config = dict(
    n_layer=12,
    d_model=320,
    norm_place='pre',
    norm_eps=1e-06,
    tie_embeddings=False,
    parallel_block=True,
    init_std_qkv=0.0153,
    init_std_o=0.0153,
    init_std_up=0.0153,
    optimizer='muon_variant',
    beta1=0.93,
    lr_head=0.0104,
    schedule='cos',
    final_lr_fraction=0.0,
    train_tokens=902600000,
)
MLP neurons of a small language model. Each row is named by its layer, matrix (down: output weights) and neuron, and shows model dimensions 0-159. Each number is 128 + 24 x the weight over its row's rms, rounded and kept within 0 to 255. Numbers have three digits each. A neuron's up and down rows have the sign that makes its largest values positive.
A block is one neuron, or neurons of one layer that tend to fire together. Before each block is what it responds to, as a language model described it from the Wikipedia text at the highest values.

Responds to: Sentence-opening time phrases. Final token of an opening time or setting phrase before the main clause, such as December, season, year, or the last digit of 2012.
L8.down287:139121122115159110104123125079138126084120129153089112132159101120157086135120113077165153141152121113116167133139164122127175123108139132129139132146094112133147142163143119095131116150127108148128116159130146123094142107137115148139124155138124170097132160073149158161122111159110102110126158138130138087126106119121173099090125124177104134160150169101111087110110108140124116146118129077113111130098135116127195114145107093173138122082125166149136150135140169130117166160134109
L8.down314:141104116118111102131133140130136113119107079115117127148116156103124095136157140112066131134095084135140096086114102107129121088107131142124098164183147110109138162046135145123147140151137148148111139112130144118132148058142151165097138140126124108151135142112123118108142172151142109144071133140149147141122090158143075091118105128106112125131102157116138154148140102152128152145153142141095118108142106147180098130118146077148137115155097101134104098119133087133148112163128148
L8.down335:112136146115148106148137108127141137159128113149168127148111109088104086150134150143114110129157123158135118133113133113113128146128090088135077160117128092179095107121145099155086158136118132139133155130128170131130115076098156120119177097107114146089156106124119151108121172149152119113131117106098122133117089120097111136122135131156127094116119123150144125132146132163119108158109095070133130135098126121137160114120135124155112142147172137113135173139139113167173131105129197
L8.down531:140121171209135078139132143141122107118127092080137117135134134129165100105114076123101128116168197102134133141119145099101159129111131131150160119115168122142134187075169133162097185146122114103165105113151137143142173098107118134097142099140104098122127103157085135153107092152094141087101150101127133140124103160129119122123135137115150140148142123129155112106120096148132127128107151091124112108111109124147096113118117115088149132123119112096113120121091158124112130093122113
L8.down570:110098115107134126130137167128111128109119125146149139125109115158106126123135114134083122128137142155152111138130124114095116119135125132131110112140096121158110158109176141122132114158091148139125162135167135146158083108119140152127090101155146121115128134108156145143150108150138098123104147126123165135133111089090082114113183096131102112134135089174153092115155130143149151108164161073086091111163095069178179085130172140102084155117145094076119079110143091129123071162143131
L8.down699:116164131143111120124126103126160160159164131119135107116108117130130129089097098164154135123127135133090152164127139120115154160122119117132115130107148150102135132157112125164143133130126113178115141132174115141146095145126178121110095106142100097133162128124118157125142125121112122094085146146098121136149156112127126149084155132133129123106170165106134152158154089138114104148149144177122094125069105138163154107122142120137107157117170141118115108104134142125119143134166152
L8.down720:155125156117140118139142071110109141141126124138132109131117131135084101130103144103082135137153141147113121131115131150157181130145132149162185140099116132090116141105146130140151131155117073113152111151154113088163104118057166093112153119130113148155109157135089117131137143164172126131146134127102092145138130150116123181139110110128101127120161142149167136158103162114113130157126157133116102085105141098136145116110134128117108090125110113149152111102139141115174155124138097
L8.down781:139132121141145138076154100177140130132136100161125095098143148122108113166134137108166155136155156101096126138145120094173152125085157133149149120137116121128123151139129159129159199078162092144163131126129144185148120118122122118123137109127127140109137089149110128126143157133149107159073167097064109113069155119114126209117123082126137116105147112112146142164135094132131114105128177107142148088115112069139147096110116106116154156110106118101118128145113157107098166107137110

Responds to: Genus name endings. Last word-piece of a genus name just before the species epithet in binomials (Platycer-ium, Micru-rus, Zon-aria, M.); also table pipes after numbers.
L9.down336:157085094148140088145175108109138091087133153136124160118124143169129129132139142098124176108074140093123126148130139067137127137115144108106109119154127171095115127096119161145079130111129171117090105090139148145163147160132100105135141099102111100117089130124107157131148121118172108155135106117152138150096125125143136148127134127108117145144077138145156137141131097136126141165097140113165117105130162114099112090100124144121098133166127117144109099134115113093180123125125105

Responds to: Possessive 's suffix. The s after an apostrophe in possessives of institutions, places and things (opera's, country's, NASA's), plus scattered fragments inside proper names.
L5.down70:130115161181104140080117113129137155104122148097082152127119156145103120105115164135130167129145135124161123170128141118111119122122169133116129119122118133155127127140161099128121095150131097105130139128136129103127109103108094088138187159129123114110110116077090151107152101142134100122070121121073110109160131142163143109121124062118118128167111138130130091134116107125122099153113097095124124128142180143144129134138174107112143118112114080108083157084141173137140126173170095
L5.down85:105140125131099120124091137146130156134109112134130126131082103097106117117105109154102134134134147142132147106171119118164121096148138113132155178082152178107150144135123104149098106094128127123115117095094156111141116144122147142105118145113113134124125155111162098146086074123154106127131093153117126122152149134124101119094139165133116107121109153201123158138171109159138088108126158129183129148132136135118134129143118148080084112086122116089099082137113145130122147118097113
L5.down128:124138113138144117157111153140112108150135171127106138167114124113141127146129113103086144168133111158088125118129153112086132139120153136170113089156088139153128121104120133150069131163121119145108137114178147141168122137129179131069147129145121150134139099140123106154131155148043125114117099140135134136132118163142094155142157114122128098180139140131140130120162081138072116153124142144135132139132143084131140121161136152107099118174105126130130088136111155142142129134139064
L5.down205:159131116140155104091076158151128136149121135113111148099089176178129130131140125139108143122139189142124064119097147198129117145143127139151171139114153124142114107137142170134170137133096147118174110164147124086131154147131129149128155135175176125115095140109139125129074127098132133143097131117119143102146153113100146085113116129127137091117126114143141154110090125143084170165114106077137149134108111151141123104121138151121163135120115122111171109138085138060141104102133116
L5.down360:101150060074159132142117129141145120130093147149126123143116125098151126155140158104146164159139135117131134151102123148150115140128129128096136151105133084130128155122187108084137114101159141154083127180145112131133149155164091105116107149120191152091122159122128166130153161094114106109157136176097128134114125139120131099121098143135128091167110129133158131129076125126115121140123117118130149134132137130079118132125172118111137123107128157088134138099141159149151113175125129
L5.down474:160101098147129119110155121147131106096132069111107113120130159137134153109177148123125125118131123162106112172153104114123122155133103144128152124129148152119126123110146082109107139128111097121145125152125105103133090129150170111092160139100135137159099162127119131123134142135123176123130126167150135079131138129117148119108165098132091137144157111128103142118126108139107088163092135168160074160132131129096110115124103154114160124130118117110115150163187096157112107135154138
L5.down721:116086094092152188101109107160119127138066149110133152131114090138139134157147113142117168133180142152121167130097130150100139137122093115125087132124107117077140106138158159115082124141193100178099113097089124074115106162130162132158127122133124126125129101085117105126117181117121127128143083146128164120133091090131140115086077175137151131115096083156147132147144153142099117167120133106130168146109118144132091096154107151145161120105122174099144153125156122134145150136113131
L5.down769:128117141136132105151117129108142114145129124125166168124139094160162097123096117178140142127094165146154128130169142105165159131079155122098184141158182130149121136155129131112127123168119088111159157087162131124146135122154196135102131095138117112173107126143140097141153084088098127136116130116124134107099077168150119129107137083102151114157143163128114120113121106144135145177098134109132116123113109129155123150128132165139157112133123124105110097141166124133089114138137150

Responds to: Initial-abbreviation periods. The period after a single capital initial in names, such as Michael E. and James F., or abbreviated genera (A. dumerili); also mid-word suffix pieces like Russ-ian, commun-ist, mon-ster.
L5.down0:164146139152098143124097089078139138114119154090136121135121171128176137089121087110113119137136129127145128101105132202180101157161126158127118154081068120090148099166128150154174119135114122126133153175177162143143143123168120141142108124154139138127169112120120122107130119152130125135120130092124135163159122137163113120101171099132113135155161117120081144122116124141118116140151110131115110118099117135129141146129119110101146144173124114108088164146114144142109106156077091
L5.down124:128103095149157163075089114114147114136147120166107119163111173153114139091109112138137077073144135123123126120138130081172186118117165101111156146151146148129085169144118120123126139118097153095175130137135121111144160154127125122131151116153140094142129114153139128099127094072101089127153124095168103141136148114104123134112149110115081100148137183137170093149149168141126136106119085095134119142127141127138125098096144109105162115165120092158121173116097105115149161128108149
L5.down243:102135154143181115128115099141121150099089120134119141092144158120141118136128145082113108135136159135131145106137155175156098105138105144134141178119150113141142103147150109120113101145106187103119085104080145118180146125141169163120110165152141099134084117098117117108101141181184134139100137083125157104151119110094167159137110161117120145156164107167140121130166140138139134163121118151127124118127139140128130102148119145117093124172058111131158132061150091155107109095129103
L5.down468:123122129097129187158146112130145155137117128097134135164197148112121175112104172135130121125117104097075153155136165151156130140143112125161118093120100157143129103121110107136177088092148100101100112138143133141098139148108141122132109154104162112190148178124098136115142161118138120114151126160099128149143119119136129134126114154083123088167119134129141112102128170110170123110115093153122141159093165161097150157129074107120115135134121125105118179115132093110107163139159138
L5.down481:121093101152111109149137143136124135132121118139112124122149143128147125122113082163179176122126154177086132135121124089145121134125112089131174143138120118158133111125123114102155146138112131131105111141125116137119142135127135122128088152126128137098090165130119150144133150152154157128140101153190114187079108105092148164163138098123115128086133127155139123114121110131106146155142136091125100100120156165113153128101114105147151113125132099124129097163138123189138127121148110
L5.down691:075180119156151125139178088139146096126089171135147112148151132102157142119136117130128107112158126190132096118129094127105143149154140141131093113142134129130161129106151129156116125105133148142134134129135106138084116144132146123133136129139153138109107154170118149102130118171142140125151084078143165150120111164146090151119116154145163145123111131170152157099116108116176101122122120102111110125164144131123175111121146116081175133138147113117089152112122103131136136133093124
L5.down742:113135160149129099191113086108121166070106110106214150087139104179155105161140151130128123162155110178172129168157141134091099160121164115079139133163111161097114117153150112105137150143123117097145160126156093139118160142124128117153167116170121182135145178131105146124104133141104116175171157163124124119126104106197076109123121154111138122112098123143121133123175114110143137130124147097170101121116137142140153133115158120139106181127106116129128132105146134128136161194114126
L5.down823:107114138156157099119113138134139100138084135122124124148113133165150123092068097158119135107075154128130148125159102157163149142146137144124083144157147112085109118126126153135120144124144127143098128114118148137089086138117166103138123112115128092170117155118160117118110071105117148153144128178136151116104166160155149120129137156114100112132158119110151143151114154123123152082120158152147085136159122152139125174104124139100152142096116147152113199097091121132123128128147126

Responds to: Initials and abbreviation periods. Periods after a single capital initial or abbreviation inside names, such as J. Erik, The A.V. Club, U.S.; also table pipes after party names (Labour |).
L8.down216:138151167114145088153143111133161124105108170169135115126121138156113109102106132120111122146130094093168102130117137109107115111154073191102153074162118099130116159118140130131157120134147109107121101114138127108098123086081115137133131085109172120136137142133134123122139096144124102131176139115131146107105129146135152121104139172135124103066143125168149120135121133096127174151166115185150081107109097105117090117140137143127128146152096157153125152146135093144119127096125139
L8.down226:146139117128112148130109141134138109155100123130145120127162122159071109149124146144106125082084169090124150142138158143110142103091134124100123121122108068117177154120116093105138145150114158077163111127133094134127116177137138108125123139112120144134153116130148134120135138127143105146121165134127108089155151143102155134148136091152131098123095120123120087097107123142128158121111117104131073129140109150122137144165089115131100125070144203089135168153157178111121123132163133
L8.down338:122142145122140099091120107165141134067158101136123151109133129153130114117111129123127155136154133105128124139131099115188140155103108079097125129137129117113150149147108120140154152106131139192107134121111140162131139138117088149147135135114131123149139141089098137097092151147132118137185113148083152090121117133173138160091151119134164098134119117165148115125134132139105129109112167122135060115145123131127121092156111132130145101126129085140123159101127128139124153132095127
L8.down455:132098178090134120134108157091144130124136099126165137116143118203135172093108129105121174159116097101135140126072155128113154160121193122138114132150162138126102148086132100142169155102131099134103102124123140108122154116138098142136122097156129122146128102130087122138100120101121079128139104131135102127059156131116111100148092099096143152120108118116135125164113093146105155120120126121168124112108121108113142086118100108069136115158138092114125109141092142129166148074124131
L8.down633:109138123199134145120109121088103109139150159158106129102116133136095114086096114121166095136099073135117155114140146149100119106103150115135101170133122155139150158094131119125108177130158142112106121146138167141138153086077105153179108109129162133150124139147124152121123141112116162098110131169153075100142154110118127152113132093110121154147112183153097112138159126135134130134135151089100103117097171146129081129143165080123131142140164134123157127111126141133113184154177135
L8.down634:164125095132110094142128115157150119142123133128134126189115103153109134148089121103127121123110067137162104117125154107082114178120114147095151127145134126140123133128082145100100129111144192158113082107161148095097135115113103090151157115115120126129113151128182152135123147117103141147102127080145108148174097121080122138128106150147110148101093082143153159167117121164149107139090156152143129094140162084106123103126147115118110142135109110121138133108151124175153134146151129
L8.down681:124125149131109140131122148146116099108134126126147135139092130141115147106140141140157129132130182081119147152180120129143183109135104113142106099099119115118144067078151137158097142124114134127120110116142134134083116153134131157168143108192141125149123141143131107100154099136130107079175097105153118116098164104176172089126083134139102109178094143158123139172121151138118129186090123173132104113172107164102113124185133143142071124151138186121110139140090159092131171090156146
L8.down824:156138110157101164157145111145128150110144127146099112107110159109132131108122120123184150148118146139138123120096140134131111153130094120155118143167143110132102146153078110153113102074100136160129166119096107181116131116133147150125145125149185174119111089127120116139119159122099109144087099141110092125087124109142132122114106092118150131133162115132101120117138147114115113122115111121106069120070110114186178141161129130130163132106153095089153163141120108077145106145115133

Responds to: Sentence-opening time/setting phrases. The end of an introductory time or setting phrase before the main clause, usually the comma, as in "In 1960," "On 8 June," "In his NBA career,".
L5.down120:114124136112137133145166193166095124087108134099156126130098128112132116157145096153122118128065109125103104136102167108136142181135101140134113103148164150151128145120080118066105141153145141082113138151173133160111181117146150119098141096117162138113100133151122131114108136127155138141088125129076162128138117111138124127128129121149137124115077189138161143111130133130154140114135120140090146071131141109106167089180119150117108112132161129141144087168119115103148115131145120
L5.down249:151105139120119158129124132135112125137145116108133123120134136107155193118138153104163077106127138115125097145157109145120159152149132129129161155107137094144136121156168167186090126147127091131155114111156115124095141163118150140107086110137160129069134144101106155083132160179130103096149136180153150099126096144116131133119106169123134125099127136126087156148102154158113153118128146103139124092157141075131160097125142125088140116129141093119111094133169132154158176127126141
L5.down413:133118126139107141120116122136140167148141126165141159130140115115131127162103130127139162134154111154157139131121139084143119131145164165144113096118150141110142151132175175112121124117115110128135123138126105124165130138098169143191177153147118114124135192149115117167119137168156163119137103114082136114131145144116098140153122147133118143111125114148156084182163153142136169163085162124115127128110089082142131119114120156101133128174124134127195140115117141117121108116061138
L5.down504:094093103098095109104111123091140155190137083107144110139095102114141147105175130120097138141149183162163147144111122167159117113139112133115136138124144112125140154074120112134123148168120139121139113139138149128138156126128122103135137114149120132129150105125135116101151114166122117136128094143090069140109121130115112168138128132108132157134123116097119108139104140109147149126088106088121109134107116118089070101090145091131106161129137124137154088094172120086098110172078161
L5.down543:152162087131093145152115139138138154119130135118110110117156129091142156141166098107172149108142153129118135138128108140079127078140119118136121145109098146137136113138157141102117095119149096152096142133157129111110156197107159079160162109142122105126159134116091110124145122151167131115131110121121156097139129119102119133148093110141119158144137109129104104143127150168161139165141110144110134087122125108137154116145163128094186119111089101084120125162171186093157128138097134
L5.down637:113137114172074136158102117127128164125150104134172074111133095106139079142140102152137135153129128147092117149150152088147109125155111142154078156089137152098138129124121125140117170116194094178089137133148153129134136100115135107135111154160093149126097078102115121121120105139099124155110169112151145126119141117125094129111097126136140122126100105122137122102161104130144110162126170118147142144129083135152123132145162119155115124139127168150172116126097154091109117124121125
L5.down741:108124094104128129103116132132141165167135052131153145143138120116070141105139166149156119124111100203080115113116128117152142129140138098147148132068135140127172158107126105174119139161120082120128148154148146126143159171127187165140135126142132106171133142115129130123129126139186111104104170140162178123118081156097154138133137159133124152127142149143109158135124139093147111114143155164127107128131106131131118110113086124105180123128123134112159136154166140119125141095080147
L5.down803:126079170120136143133137089121183158167069129089102149136170120091104147145126156132133102119136101141125149139108143133123135135126128155150060095097097112138184173123127132126142116109104145092116135157109139117121133145149142124125115178142148110125136166111140147128126141111114157101117107113123122123107144139112110175142173110113106110102100082145138135168115138161147069163103098140086145132131112146124122111099120092073143103131104114120129173176107157057115180086124168